Weights of a small transformer language model: no biases in attention or MLP, tied embeddings.
MLP neurons of a small language model. Each row is named by its layer, matrix (gate and up: input weights; down: output weights) and neuron, and shows model dimensions 96-159. Each number is 128 + 24 x the weight over its row's rms, rounded and kept within 0 to 255. A neuron's up and down rows have the sign that makes its largest values positive.
After each neuron's rows, "fires before" lists the tokens most often just after its 100 highest values on Wikipedia text that the model never trained on. A number after a token or word is its count.

L2.gate1497 [149 176 170 143 141  91 135 110  71 101 110 119  83  95 139 114  98 130 168 104 131 170 104 136 113 126  96 108 115 136 165 156 113 141 115 113  94 117 116 136 152 110  64 147  85 125  67 114 132 131 142 117  77 144 145 125 110 161 120 102 130 116 115 133]
L2.up1497 [157 114 170 158 155 132 124 170 164 102 134 132 104 127 163 132 140 110 134 114 140 101 129 148 138 115 114 132  73 115 127 145 121  90 102 150 129  94 117 116 133 137  97 127 113 113  85 137  71 162 124 124 130 136 118 138 102 140  71 117 100 151 125 134]
L2.down1497 [104 132 158 110 119 125 154 143 118 150 122 128 144 150 133 138 140 115 131  80 107 137  51 125  97 128 166 125 129 123 142 127 167 114 161 144 169 101  85 149 127 151 120 122  98 128 120 138 157 135 133 116 133 112 139 127 127 101 133 128 110 140 152 166]
fires before: "\n" 73, " He" 5, " The" 5, " She" 4

L6.gate788 [120 152  96  85 115 136 105 153 109 140 135 110 117 144 113  97 122 144 139 136 125 122 153 159 134  93 120 115 137 171 123 114 167 159 169 131 123  62 144 118 100  92 145 139 161 143 171 125 135 101 100 161 112 133 149 178  75 112  94 146 144  71  92 163]
L6.up788 [159 162 118 122 131 131 143 123 135 140 137 148 100 144 120 125 137 103 185 166 145 129 180 124 120 133 128 147 128 118 179 117 161 112 112 118 197 128 181 126  97 120 114  74 131 124 190 117  97 116 100 107 103 164  98 164 112 150  82 134 187 127 127 140]
L6.down788 [186 156 104  83  98 152 113 138 141 123 151 133 140  69  89 153  97 158 142 114  90 138 153 113 129 149  99  82 130  87 153 175  99 138 137  90 141 148  96  99 121 124 134 129 174  97 125 153  76 147 121 129 149  96 136 143  94 104 169 118 132 107 140 127]
fires before: " to" 43, " on" 13, " in" 5

L6.gate17 [ 94 124  95  84 123 117 131 149 138 134 116 172 147  94 152 183 135 156 162 140 188 155 144 131 104 104 160 141 149 150 126 151 125 104 132 145 121 152 144  76 136 134  99 126 126 191  81 111 124 140 127 120 136 143 101 148 123 154 130 162 117  90 148 113]
L6.up17 [183 112 141 101 163  76  96 135 168 119 151 152 156 113 186 129  92 154 103 163 103 136 122 139  90 120 130 130  88 168 110 179  71 129 158 178 132 178 117 167 123 159 110  77  72 137 131 134 149 131 114 137 147 118  80 138 105 115  96 101  85 111 139 113]
L6.down17 [127 148 127 130 115 136 145 110 161 142 135 125 140 120 159 140 152 124 113 145 131 113 133 125 114  92 117 186 138 100 168 138 132 107  86 120 176 109  95 121 134 122 128 139 131 108 120 118 134  76 182 121  72 150 139  93 129 133 152 134 182 125  99 128]
fires before: " |" 69, "\n" 15, "}" 4

L6.gate1533 [140 165 139 116 167 151  95 150 174 134 159 150 144 128 116 137 154 125 148 131 143 145 106 135 127  80  99  85  84 115 139  82 125 144 142 113 108  92 110 168 134 135  63 154  91 129 126 115 124 135 117 112 137 137 113 103 151 155 136 120 174 109 138 156]
L6.up1533 [176 126 152 129 179 134 142 146 134 144 163 143 158 126  89 110 109  94  97 160  81 106  99 158 140 125 115 101 114 118  85 110 103 173  86 142 174 162 197 137 159 153 119 162 121 169 144 121 154 201 104 126 146 144 151 142 102 126 120 157 128 130 156 141]
L6.down1533 [144 151 138 110 128 159 168 118 130 135 143 102 105 114  87 104 142 146 110 107  98 127 142 128 104 135 142 161 107 125  82 145  96 171 131 133 120 166 164  74 132 162 135 110 125  98 160  76 183 131 116  87  92 105 149 159 105 101 144 154  88 145 125 134]
fires before: " |" 94

L2.gate184 [110 118 161 101 147  98 133 150 112  93 108 140 112 115 130 162 154 144 178 141  88 116 169 102 111 127 106 110  95 107 103 136 144 123 164 112  81 110 135 117 102 127 112 115 123 148 111 114 139 128 146 108 115 124 118 148 137 148 125 136 100 103  97 124]
L2.up184 [111  84 120 136 164 109 162 165 127 153 143 154 136 118 149 156 139 113 113 147 137  51 141  97 140 130  97 116 112 119 136 132 115 131 142 122 136 138 155 104 109 134 116 124 117 127 169 133 101 156 133 132  75 130 106  85 150 158  82 167 133 127  59  93]
L2.down184 [ 92  61 143 123 155 129 112 131 174 127 148 130 138 113 146 168 161  97  84 139 183 123 166 113 108 115 122 126 144 138 108 125 128 129 123 102 162 130 134 133 100 115 150 108 134 112 112 133  95 172 113 111 137 156 105  83 148 118 106 132 159 123 113 104]
fires before: "\n" 61, "-" 6

L6.gate402 [121 143 157  92 135 112 118 135 127 124 133 104 103 100 172 159 108 121 118 126 117 139 138 154 139 151 145 145  86 139 107  93 128 127 190 122 103 149 145 152 157 155 103 155 116  95 171 193 164 181 108 102 142  97 112  92 132 176 139 129 120  97 133 126]
L6.up402 [129  85 133 123 136 136 127 129 134 141 124  85  97  91 116 143 131 139 152 157 101 126 115 131 132 149 141  93 163 127 132 129 142 171 152 141 152 176 136 112 118 135 153  72 131 135 112 159 144 116 127  94 149 135 139 112 129 137 175 116 121 123 127 100]
L6.down402 [131 183 129 128 130 114 124 109 152 131 133 175 129 128 134 116 132 169 129 155 139 129 144 129  68 144 148 148 135  96  59 171 144 100 141 116 102 105  89 132  98 126 113 141  90 115 118 112 149 135 184 115 118 113 133 133 147 128 131 102 138 153 119 146]
fires before: "\n" 62, " |" 4

L2.gate648 [135 134 137 121 149 154 130 142  71 119 102 177 137 155 159 155 146 166 117 143 147 132 113 122 144 153 135 108 101 170 118 105 112 127 156 147 101 143  95 121  92 157 113 114 129 140  82 127 120 141 107  76 182 149 142 139 146 156 165 144 105 164 115 130]
L2.up648 [148 140 135 119 155 171 129 121  93 118 136 150 160 142 152 188 156 149 106 129 145 117 100 155 127 166 123 130  87 189 119  91 144 123 137 174 129 141 128 111 134 123 143 109 119 156 123 124 130 154 122  98 117 169 140 116 109 153 151 192  93 140 126 128]
L2.down648 [122 115 133 155 113 105 135 105 178 128 156 119 116  91 141 147 117 170 113  75 155 164 144 133 111 159 111 149 133 154 152 117  96 139 121 149 124 150 129 127 134 141 120  91  96 164 126 148 129 124 112 128 116 145 121  90 110 134 116 178 148 120 121  77]
fires before: " |" 81

L6.gate465 [133  95 120 142 105 179 118 120 145 110 134  95  80 177 117 133 122 109  93  93 125 151 120  87 176 107 121 135 104 122 111 129 101 158 131 123 148 102 156 116 142  93 111 139 138 116 130  91 124 126 131 128 121 130 108 114  72 172 134 136 140 139  90 144]
L6.up465 [122  91  84 118 142 116 152 136 164 122  94 128 138 128 131 143 177 147 118  91 125 101 144 167 134 127 151 113 133 149 116 130 156 128 139 129 146 107 143  90  96 104 127 136 124 119 130 159 106 131 167 116 160 147 159 154 127 160 123 158 118 154 138 115]
L6.down465 [112 152 149 150 132 152 140 122 104  93 140 144 146 102 103  99 155 123 120 140  93 148 134 100 135  96 134 158 165 115 114 142 116 120 132 119  80 121 138 143 130 160 153 105 136 125 126 128 122 131 118 124 120 133  94 133 139 115 117  86 138 112 103 162]
fires before: "\n" 71, " |" 4

L2.gate60 [ 97 133 168  98  78 129 112 137 156 141 144 137 134 160 127 142 132  80  99 100 134 113 102 170 132 132 145 126 104 183 118 132 116 179  94 121 107 153 136  73  85  99 103 105 123 113 110 132 121 106 103 116 127 114 163 152 111 114 113 146 130 132 144 150]
L2.up60 [161 133 176  78 114  99 116 151 144 100 114 113 115 137 121 123 139 123 116 111 175 102  86 156 147 147 115  92 103 138 181 136 175 171 111 135 116 174 156 101 160 115 123 110 107 119 132 146 114 151 139 118 135 123  96  88 128 112 132 146 121 133 158 152]
L2.down60 [169 133 120 133 130 135 127 100 124 129 171 124 170 129 122 113 127 183 145  68 185 156 117 115 160 111 160  97 127  98 140 140 132 167  96 120 153 102 133 154 180 128 124 113 134 146 136 156 133 196 115 120 151 161  97 125 137 179 163 103 131 115 135  58]
fires before: " |" 46, " was" 5

L6.gate1442 [108 131 110 136 112 120 143 109 130 152 123 155 130  98 169 136 133 159 133 112 128 110 124 111  88 177 134 141 121 131 153 147 128 160 145 125 113 113 124 162  66 173 130 142 136 149  98  93 110  88 128 109 139 103 133 112 152 151  96 119 118 105 124 147]
L6.up1442 [123 141 150 126 109 109 110 122 102  99 123 135 139 137 115 169 130 133 110 138 147 152 102 117 138 139 148 108 134 135 157 162 163 125 156 171 141 149 163 123 107 104 128 132 135 110 173 137  81 154 108 144 110 162  80 110 123  83 124 154 138 137 108 121]
L6.down1442 [112 150 104 106 129  89 111 122 184 123 111 141 165 136 126 109 147 115 109  99 103 118 131 145 101 142 111 151 153 132 163 133 105 162 170 129 108 182 144 146 126 159 109 174 174 143 158  98 117 107 129 136  97 124 121 121 138 118 164 113  83 141 174  93]
fires before: "\n" 59, " on" 5, " in" 4

L2.gate1270 [152 131 103 107 154 115 149 120 137 143 133 110 141 116 168  98 144 133 154  87 163 146 107 125 107 121  48 109 108 100 157 109 128 115  99 126 124 150 113  53 111 142 130 112 136 110 150 154  87 119 140 114 111 124 111 163 144 124 107 123 149 127 164 130]
L2.up1270 [149 127 146 107 115 117 156 140 143 133 187 141 135 121 153 122 140  56 165 111 194 122 118 166 129  70 131 154 116 114 151 131 123 117 105 133 137 117 136 100 132 155 121 156 145 127 137 119 134 146 121 162 104 107 134 110 134 164 110 115 111 123 146 128]
L2.down1270 [135 153 167 169 106 148 115 138 147 164  67 114 119 134 109 134 106 119 127 160  89 127 120 125 115 141 191  89 140 147  86 113 160 136 128 146 128 152 151 162 147 121 130 140 151 135  90 118 127 143 124 120 129 137 145 143 112 163 119 113 132 116 106 147]
fires before: "\n" 92

L2.gate161 [126 130 109 116 129 106 128 125 130 138 137 134 117 124 123 161 152 112 137 130 110 154 122 139 125 114 156 100 157 118 128 150 125 166 137 111 124 111 119 145 153 160 155 128 139 114 114 128 160 135 148 109 136 101 110 177 147 128 107  92  81 160 117 117]
L2.up161 [127 123 144 120 123 114 131  86 144 114 173  84 116 107 143 149 122  82 145 112 109 140 122 162 152 156 158 164 140 159 128 134 156 161 125  86 112  74 122 122 150 132 123  97 130  87 111 148 152 119 123 110 110 118 119 140 140 107 138 115 114 117 127 133]
L2.down161 [136 130 142 166 117 120 147 163  96  95 100 134 134 101 133 134 112 137 135 173  90 125 129 101  80 147 143 148  99 124  97 113 181 128 131 124  96 102 146 104 123 122 109 164 114 146 109 141 143 113 130 124 124 137 133  86 100 113 162 131 157  79 194 147]
fires before: "\n" 24, " he" 13, " In" 8, " The" 6, " He" 5, " it" 4

L6.gate1306 [127 139 113 146 108 120 144 102 108 128 105 150 133 121 159 181 132 146 160 129 121 111 126 134 138 112 130 131 143 122 131 124 110  91 141 147 115 136 137 120 112 167  77 109 137 184 127 147  94 125 117 113 119 208 153 111 116 171 132 154 113 121  82 154]
L6.up1306 [130 121 130 108 151 176 134 140 103 134 111 153 139 126 146 137 120 141 123 156 155  95 114 170 138 189 117  95 120 126 161 122 134  96 126 160 112 112 146 118 116 130 139  95 151 173 126 123 145  96 158 123 143 120 145 118 118 129 121 146 172 140 123 113]
L6.down1306 [154  98  87 126 118 116 133 112 160 124 127 150 141 100 156 127 116 157 123 134 153 161  50 142 142 175 119 101 155 136 102 102 120 125 149 104 139 182  85 128 126 138 143 148 144 176 172 149  77 140 129 132 105 143 132 141 119 149 131 126  72 120 153 140]
fires before: "\n" 50, " |" 9

L6.gate459 [176 176 133 103 162 124 154 153 141 111 128 140 128 162 133 113  84 110 137 103  85 153 112 122 106 106 103 104 144 133 123 131 136 117 154 113  59 118 123 111 149 117 102 127 117 154 176 162 141 145 154 104 123 139 136 134 130  89 131  75 119 133  99  74]
L6.up459 [127 160 135 115 125 112 163 157 110 131 129 169 131 131 112 131 140 128  86 104 162 112 148 155  98 135 157 105  89 138 120  96  97 150 158 158 155 148 154 132 125 147  98 146 118 174 108  81 175  97 152 120 108 124 125 118 122 100 141 165 131 112 124 149]
L6.down459 [146 121 147 141 148 134 134  88 139 126 116 124 127 158 122  94  87 141 131 134 131 160 127 125 121 151 112 134 140 115 143 111 124 146 114  87  86 145 124 135 148 112 107 157 151 153 130 201 102 159 133 137 105 117  98 163 150 140 110 141 111 128 125 107]
fires before: " |" 60, ":" 5

L6.gate186 [165 143 147 115  85 113 149  93 156 145 105 139 125 174 121 167 120 168 172 108 119 124  91 141 135 154 115 107 168 151  89 114 133  96 153 137 138 123 150 152 129 127 124 121 138 143 121 140 137  82 152 143 148 159 180 140 134 113 134 122 121 118 169  93]
L6.up186 [108  99 133  67 144 129 135 103 152 134  90 109 156 125 134 134 178 139 145 147 118 115 101 149 147 127 143 148 139 143 142 128 138 145 117 137 146 133 155 173 152 180 127 120 104 159 131 118 143 119 101  99 100 161 105 102 156 165 106 185 160 172  93 118]
L6.down186 [105 134  95 159 139 109 115 131 125  88 154 163 163 103 145 157 130 130 142 124 146 166 150 141 112 125 101 141 178 108 125 123  91 114 170 126 168 137 156 121 106 129 103 154 130 110 147 161 103  94  95 107 129 135 130 111 124 180 141 134 141 123 110 117]
fires before: " |" 57, " 1" 5

L6.gate1279 [137 146 149 164 134 117  79 131 113 128 157 175 116 123 139 139 170 110 131 128 112 104 124 118 110 113 133 140 111  99 151 126 148 145 178 127 109 142 130 145  85 148 120 136 159 153 140 120 103 135 105 127 101 146 119  99 136 135 127 139  69  99 119 138]
L6.up1279 [120 187 112 116 126  95 102  97  98 124 126 151  88 167 153 136 158  96 148 123 171  92 116 127 131 117 152 118 132 108 121 113 140 122 153 107 148  91 115  85 121 114 122 156 147 110 157 103 103 118 150 152 109 124 146  55 110 113 121 154 119 125 152 117]
L6.down1279 [124  86 118 142 105 123 170 127 145 136 164 130 123 133 121  86 159 139 142 123 121 113 108  97  80 152 137 112 132 115 124 126 143 101 117 125 128 130 134 123 153 143 139 118 151 122 130  79 142 114 131 122 137 153 127 110 108 167  85 177 141 118 128 146]
fires before: " in" 25, " of" 19, " on" 13, " from" 5, " with" 4

L6.gate1423 [102  89 103 147  95 130 175 118 147 104 132 114 112 166 117 150 106 151 136 158 143 172 155 171 114 150 128 157 125 132 131 105 100 135 128 121 108 130 136 117 158 120 106  90 183 142 129 117 165 100  88 114 129 112 121 120 115 116 141  98 176 144 139 138]
L6.up1423 [155 127 125 110 153 173 148  96 182 153 119 121 177 124 130 137 109 161 125 133 120  97 101 153  99 167 129 106 134 103 121 150 117  95  91 109 126  97 166 125 103 138 117 128 126 117 118 142 157 134 139 108 125 136 135 123 139 133 143 104 133 130 138 123]
L6.down1423 [129 114 149 134 127 126 101  60 113 123 114 129 139 104  80 114 157 141 153  77 121 144 112 133 161  96  64 111  72 126  96 150 116 152 121 113  88 148 115 122 146 169 148 129 130 159 112 110 133 121 183 130 164 143  89 157 126 123 143 105 144 115 149  93]
fires before: " |" 64

L6.gate798 [108 130 144 105 101 134 155 138  97 102 110  90 119 144 137 143 108  91 107 120 100 135 150 105 112 135 150 121 107 118 125 108 100 181 142 142 116 173 158 111 104 145 174 182 140 123 160 154 161 122 163 116 150 131 129  99 152 145 112 152 143 152 145 119]
L6.up798 [134 115 123  81 126 130 101 158 119  95 171 104 111 157 108 114 128 156  89 110 157  98 130 157 157 118 116 135 119 130  93 136 127 145 104 120 121 193 120  99 135 178 114 114 161 141 145 212 114 150 119 120 126 123 161  99 124 135 114 135 129 126 155 140]
L6.down798 [119 142 115 137 160  99 148 109 179 126 107 170 138 118 159  95 134 151 144 123 120 130 134 141 103 130 135 122 131 134 115 132 147  95 141 148 118  86 118 142 160 126 147 140 156 107 132  97 125 107  75 151 116 147 117 167  99 127 128 101 108 105 129 121]
fires before: " |" 73

L2.gate516 [124 101 144 118 137 137  83 161 143  96 106 162 113 140 148 172 129 150 145 174 125 113 136 158 109 155 100 137 129 124 139 137 108  93 140 130 102 127 131 117 111 153 120 161 147  69 137 125 111 136 106 158 126  94 137 144  87 150 136 108  76 121 108 105]
L2.up516 [157 125 154 134 152 123  94  97 129 110 127 147 121 149 126 149 138 118 178 113 142 166 138 143 123 166 155 114 121 138 149 157 153 120 170 100 150 123 174 124 128 138 140 132 135 125 183 126 135 141 119 128 101 122 100  97 121 145 122 162  43  97 108 130]
L2.down516 [109 136 118 173 143 129 142  56 126 140 166  92 159 117 135 146 144 130 125 127 122 189 134 125 117 161 140 103 114 138 155 138  93 147 144 119 125 121 124 155 142 107 136  78 134 193 188  85 145 147 107 119 112 148 132 113 153 126 128 162 121  69  85 143]
fires before: " of" 51, " in" 27

L2.gate1524 [143 150 134 157 118 112 108 135 108 166 101 125 112 133 133 165 134  91 146 118 110 160 152 145 118 155  83 139 162 124 108 116  94 116 109 153 138 160 140 168  89 143 118 170 189 140 117 126 162 123 127  88 113 137  95 166 147 153 118 121 126 114 116 144]
L2.up1524 [140 126 137 160 147  72 107 127 126 159 131  81  85 117 141 138 133  96 146 136 131 134 139 125 105 130  86 138 140  98 134  87 111 148 140 170 163 161 145 164 105 148  99 138 151 126 141 138 139 131 161 124 123  99 110 151 160 176 121 144 185 118 121 130]
L2.down1524 [128 108 121 119 140  94 144 133 105 126 165 141 129 139 145 152 131 119 141 138 160 108  93 133 121 110 106 124 127 124 130 122 155 118 135 114 161 124 139 131 122 137 131  90 129 114 127 108  82 147 131  94  98 139 108 117 149 155 150 139 149 143 138 141]
fires before: "\n" 31, " and" 7, " ==" 7, " life" 6, " a" 6

L2.gate523 [131 148 170 142 161 103 163 160  87 109 122 120  94  80 108 129 122 178  94 117  78 144  81 121 124 116 104 117 151 148 120  98 125 127  78 154  77 111 141 133 147 161 128 140  96 101 150 141 146 161 135  93 160 155  87  77 128 137 105  52 104 107 153 132]
L2.up523 [145 121 149 131 174 136 101  91 103 116 109 120 122 144  96 128 123 136  92  95 128 149 144 149 151 138  91 148 106 184 143 139 112 108 105 105 188 130 120 126 122 154  86 157 118 149 118 111 158 120  96  61 153  95 141 139 140 126 136 167 121 164 112 132]
L2.down523 [112 149 104 115 112 164 122 145  99 138 125 147 136 110 104  87  74 147 145 105 118 162 106 160  97 145 168 151 181 142 103 129 122 124 145 128 104 119 119 123 121 154 120 129 114 129 113 143 162 131 146 137 175 127 121  92 150 115 118 121 116 142 227 169]
fires before: "\n" 38, " In" 9, " The" 7, " He" 5, " |" 4

L6.gate1006 [111  59 153 115 149 147 122 171 122  92 138 143 118 135 117 176 137 162 114 116 106 100 127 108 110 120  96 118 148 138 116 167 137 120 105 160 149 109 111 137 166 111 123  93  97 130 137 156 105 118 100 191 117 117 116 183  93 157 119 161 162 155 103  94]
L6.up1006 [110 103  92 124 126 143 100 115 150 127 127 121 127 100 130 159 113 160 129 114 163 128 180 118  80 129 110 140 130 180 112 148  77 137 111 100 166 160 155 105 142 144 118  95  47 122 121 119 117 135 152 137 107 152 125 129 143 128 146 145 131 140 151 142]
L6.down1006 [123 161 131 163 138 133 172 155 162 140 129 110  85 133 141 114 148 104 130 143 102 128 122 111 100 161 154 130 120 145 100 124 118 131 123 105 122 151 106 141 162 104 147  97 139 146 121 110 133 108 130 142 138 117 147 125 134  99 106 118 104  92 117 122]
fires before: "\n" 90

L2.gate501 [155 126 146 153  99  97 136  95 122 161 122 124 107 132 158  96 110 104 140 132 145 123 175 130 133 125 108  76 109 158 153  82 136 115 147 149  97 153 118  93 128 165 139  85 150 132  95 139 124 111  96 102 147 105  65 141  90 130 137 123 102  60 129 115]
L2.up501 [144 128 141 144 131 120 138 131 188 130 131 131 172 144 180 111  68  78 152 108 159 106 154 172 119 141 110 128 116 116 160 103 146 143  97 115 141 135 145 105 139  87 122 122 101 129  95  97 144 112  84 139 135 129  75 115 117 148 123 119  96 130 117 153]
L2.down501 [154 135 169 114 148 151 151 140 129 137 161 121 165 129  99 137 112 178 159 111  85 135 123  98 117 153 128 166 127  80 119 133 138 117 147 149 121 135 156 135  90 136 110 152 122 107 133  72 106 112 114 125 134 127 102 132 142 133 101 146 102 138 131 131]
fires before: "\n" 44, " =" 4, " is" 4

L6.gate1193 [123 128 129 139 140  77  98 143 116  90 153 158 121 100 140 114 120 151 119 116 121 156 172 126 119 150 139 128 101 146 145 130 151 102 126 113 112 140 122 126 106 127 144 126 155 126 108 108 111 101 103 119 130 156 163 150 105 121 149 125 124 123 138 135]
L6.up1193 [111 140  81 130 178 111 156 101 109 137 166 131 121 115  91 119 119 146 102 129 173 152 157 111 134 134 119 119  82 132 146 154 129 151 102 114 111 132 126 136  99 126 156 134 159  79 137 132 101 121 104 112  90  88 107  84 122 151 157 123 107 107 145 161]
L6.down1193 [155 151 133 163 113 105 157 127 132 166 104 124  99  91  90 137 117 126 149 133 128 150 139 146  87 130 126 113 143 121 144 138 138 132 133 128 140 142 155 147 180 151 128 101 150 178 120 139 108 102 120 145  92 157 135 118 167 105 152 131 129 111 127  95]
fires before: " by" 27, " in" 22, " to" 8, " for" 7

L6.gate934 [181 134 129 109  98 120 130 122 117 131 163 111 146 133  94 117 120 130 137 108 166 140 114 174 122 128 137 120 114 100 119 177 103 122 112 137 133 136 172 121 147 144 114 117 128 142 182 139 132 130 106 139 127 143  78 125 105 141 173 130 117 111 173 146]
L6.up934 [134 154 146 181 131 101 123 137 140 123 175 132 177 143 119 108 122 165 132 116 131 118 118 141 129 123 125 158 150 165 128 116 155 110 102 103 109 144 132 110 127 159 113 145 103 151 117 133 108 123 126 129 116 131 134 152 133 165 146 134  90 134 123 115]
L6.down934 [133 120 140 112 104 105 164 114 158 143 144 137 120 149 127  86 132 124 167 104 125  95 154 148 123 118 115 135 155 140 137 132 131 155  93 121 144 113  72 106  97 124 142 151 141  83 120 149 161 107 143 109 125 106 147 128 111 171 132 124 107 116 113 147]
fires before: " |" 56, "\n" 8, ")" 5

L2.gate772 [117 120 143 139 109 155  97 197 149 122 123 174 149 173 145 159 102 124 105 162 158 114 125 125 118 102 115  83 115 166 161 130 140 144 114 116 112 155 117  80 173 184  99 101 116 151 136  72 126 110 128 127 123 145 136 101 171 135 171 114 108 149 125 101]
L2.up772 [112 142 139 119 114 158  95 202 157 115 158 155 133 130 132 169  67  89 120 145 147 105 100 125 117  94 126 119 120 168 105 144  99 151 154 113  96 144 155  98 153 167  91 119 113 167 128 122 133  98 145 139 152 144 165  95 138 126 155 121 110 114  93 134]
L2.down772 [137 113 115 136 150 136 127 112 117  92 125 125 130 101  85 169 134 128 164  77 100 166 131 153 128 120 169 168 120 109 145 125  77 137 127 137 112  96 113 134 106  98 152 131 150 113 115 176 135 130 131 117 167 123 126 138 135 136 140 108 150 137 111 141]
fires before: " |" 38, " MF" 14, " FW" 10, " DF" 6

L2.gate1673 [131 165 143 121  93 114  97 162 106  80 112 114  98 145 136 132 107 135  94 170  98 114 110 115 134 136 124 108 129 103 120 118 130 181 144 131  76 128 125  82 103 137  96 104 149 155 165 116  90 128 108 152 155 155 137 114 157 119 121 163  97 105 115 134]
L2.up1673 [130 147 105 137 114 120 113 118  98 103 132 117  92 130 136 119 117 126 119 172 115 146 126 104 131 168 167  93 135 115 136 152 105 140 123 138 103 119 142 123  97 112 120 113 142 169 159  94  94 141 137 118  96 142 110 126 141 131 132 181 118 128 119 117]
L2.down1673 [139 162 125 152 104 141 130 146 135 139 130 153 112  89  94 173 108 135 164  75 133 120 156 137 107 125 164 100 157 126 110 103 131  65 117 119 153 138 154 145 143 142 118 138 140 144  90 141 151 128 135  98  78 141 118 139  85 127 132 125 127 150  92  97]
fires before: " in" 17, " by" 16, " to" 8, " for" 6, " a" 5, " as" 4

L6.gate68 [162  98 152 139 108 144 142 145 161 140 125 168 138 120 143 110 148 130 141 164 127 144 139 127 143 111 111  75  82 155 146 145 138 137 120 141 117 132 118  84 110 127 141 117 125 131 151 128 157 122 138 157 107 128 145 117 142 116 110 102 146  99  88 139]
L6.up68 [125 123 103 145 142  85 153 120 135 130 137  86 174 140 130 136 122 141 147 120 182 167 124 158 123 138 124 141 124 110 142 127 144 127 104 140 129 175 100 113 124 118 170 123 136 113 118 155 137 117  90 135 142 172 114 135 168 142 119 105 116 121 117 113]
L6.down68 [120 130 147 118 112  76 140 132 143  96 124 156 116 108 135 134 115  98 124 126 100  90 166 118 158 137 135 176 147 143 137  94 129 187 147 147  96 129 103 182 134 115 139 146 163 129 137  88 108 140 151 122 137 101 157 101 115 104 139 125 182 133 143 119]
fires before: "-" 26, "|---|---|---|---|" 19, "|" 19, "|---|---|---|---|---|---|" 11, "|---|---|---|---|---|" 8, "\n" 5

L2.gate1142 [131 118  97 191 128 133 114 117 116 111 129 127 131 112 154 101 116 138 129 130 192 133 129 148  96  96 100 139 124 116 130 145 144 152 120  95 146 113 130 151 115 128 104 143 119 116 132 147 129 131 110  97  95 145 128 178 124  93 165 151 106 134 138 151]
L2.up1142 [132 138 100 141 125  91 121 134 103 137 155 133 141  93 129 174 138 136 141 156 148 115 137 125 124 135 145 116 146 136 101 107 149 126 108 135 116 119 120 137 105 153 113 118 155  99 137  93  74 132  78 155 156 107 131 168 131  89 132 106  77 123 129 101]
L2.down1142 [144 165 141 132 119 102 134 133 169  94  85 134 130 122 132  63 130 102 133 133  75 142 107 135 117  94 131 164 150 138 125 161 127 139 124 146 121 109 118 106 152 108 105 145 107 188  99 136 162 128 178 102  89 154 125 103 119 164  94 165 141 107 112 145]
fires before: " |" 53, "\n" 5, " Ros" 5, " CB" 4

L2.gate1061 [108 148 104 109 111 114 124 113 156 146 136 134 149 151 113 147 107 117 128 142 125  87  98 155 111 148 109  85 167 161 137 146 111 148 135 141 126 139 102 125  89 135 137  95 141 103 160 147 121 120 128 101  96 146 136 131  92 143 130 144  84 121 139 119]
L2.up1061 [135 149  86 106 125 133 128 101 144 160 107  99 153 136 127 121 133 126 151 133 125 102 131 152 122 174 127 107 139 140 132 118  92 106 115 139 176 168 127 117  82 150 127 153 145 120 180 154 121 113 139 100 119 145 121 132 100 109 106 166  77 136 137 128]
L2.down1061 [138 145 130 148 125 127 100 132 134 157 103 150 107 146 110 115 114 159 185 129 144  97 156 140 142 126 150 131 106 115 140 126 101 103 110 102 129 180 146 158 147 144 133 143 136 152 129  98 129  89 126 106 128 116 151 119 144 108 127 140 112 124 118 131]
fires before: " in" 22, " on" 13, " as" 8, " of" 7, " at" 7, " to" 6

L2.gate777 [112 130 135 100 130 110 139 196 100  82 127  99 149 114 139 160 142 128 153 158 111 143  88 119 136  86 139 139 170 158 140 132 150 141 143 129 110 132  98 117 140 167 104 120 114 106 119 126 113  80 144 115 133 140 118 158 137 110 103 112 120 153  92 107]
L2.up777 [124 120 146  82 121  79 124 140  99 139 158 132 125 112 151 167 138 153 138 173 117 126 188 138 114  71 103 137 109 184 132 149 169 201 146 128 127 152 149 118 122 109 143 120 120 105 107 129 128 115 110 113  96 155  98 140 157 145 163 132 114 166 103 129]
L2.down777 [ 96 121 134 110 103  94 136 120 141 104 114 123  98  83 128 171 114 158 105  86 120  97 120 107  92 143 142 163 172 116 135 119 164 112 115 125 157 121 121  97 122 143 113  83 108 169 114 133 107 132 170 113 119 157 169 112 139 108 122 139 132 120 151 127]
fires before: "\n" 52, "\n         " 9

L6.gate1378 [161  83 135 118 148 140 136 137 107 132 127 126 134 109 134 127 169 186 151  95 180 124  89 117 104  88 128 133  94 167 106 156 191 146 148 142 131 121 161 146  97 141 153 126 130 123 134 150  84  93 158 144 109 163 115 152  90 115 141 138 112 160 129 143]
L6.up1378 [172 116 106 165  77  84 144 110 117 163 124 149 115 113 139 141 136 138 130 154 124 136 132 131 102 115 125 137 135 155 135 150 164 105 170 124 163 155 123 145 132 157 145 105 135 123 157 151 113 121 119 118 145 171 132 171 105 100 103 114 147 122 118 138]
L6.down1378 [121 135 128 127 112 147 156 120 106 166 137 124  99 119 130 141 115 145  82 170 107 119 177  97 125 121 135 123 166 169 160 150 144 163 130 121 147 149 124 146 116 127 127 110 160 117 142 132 111 128 120 121  97  85 106 154 133 167 128 171 146 105 131  83]
fires before: "\n" 27, " –" 11, " for" 9, " |" 6, " 100" 4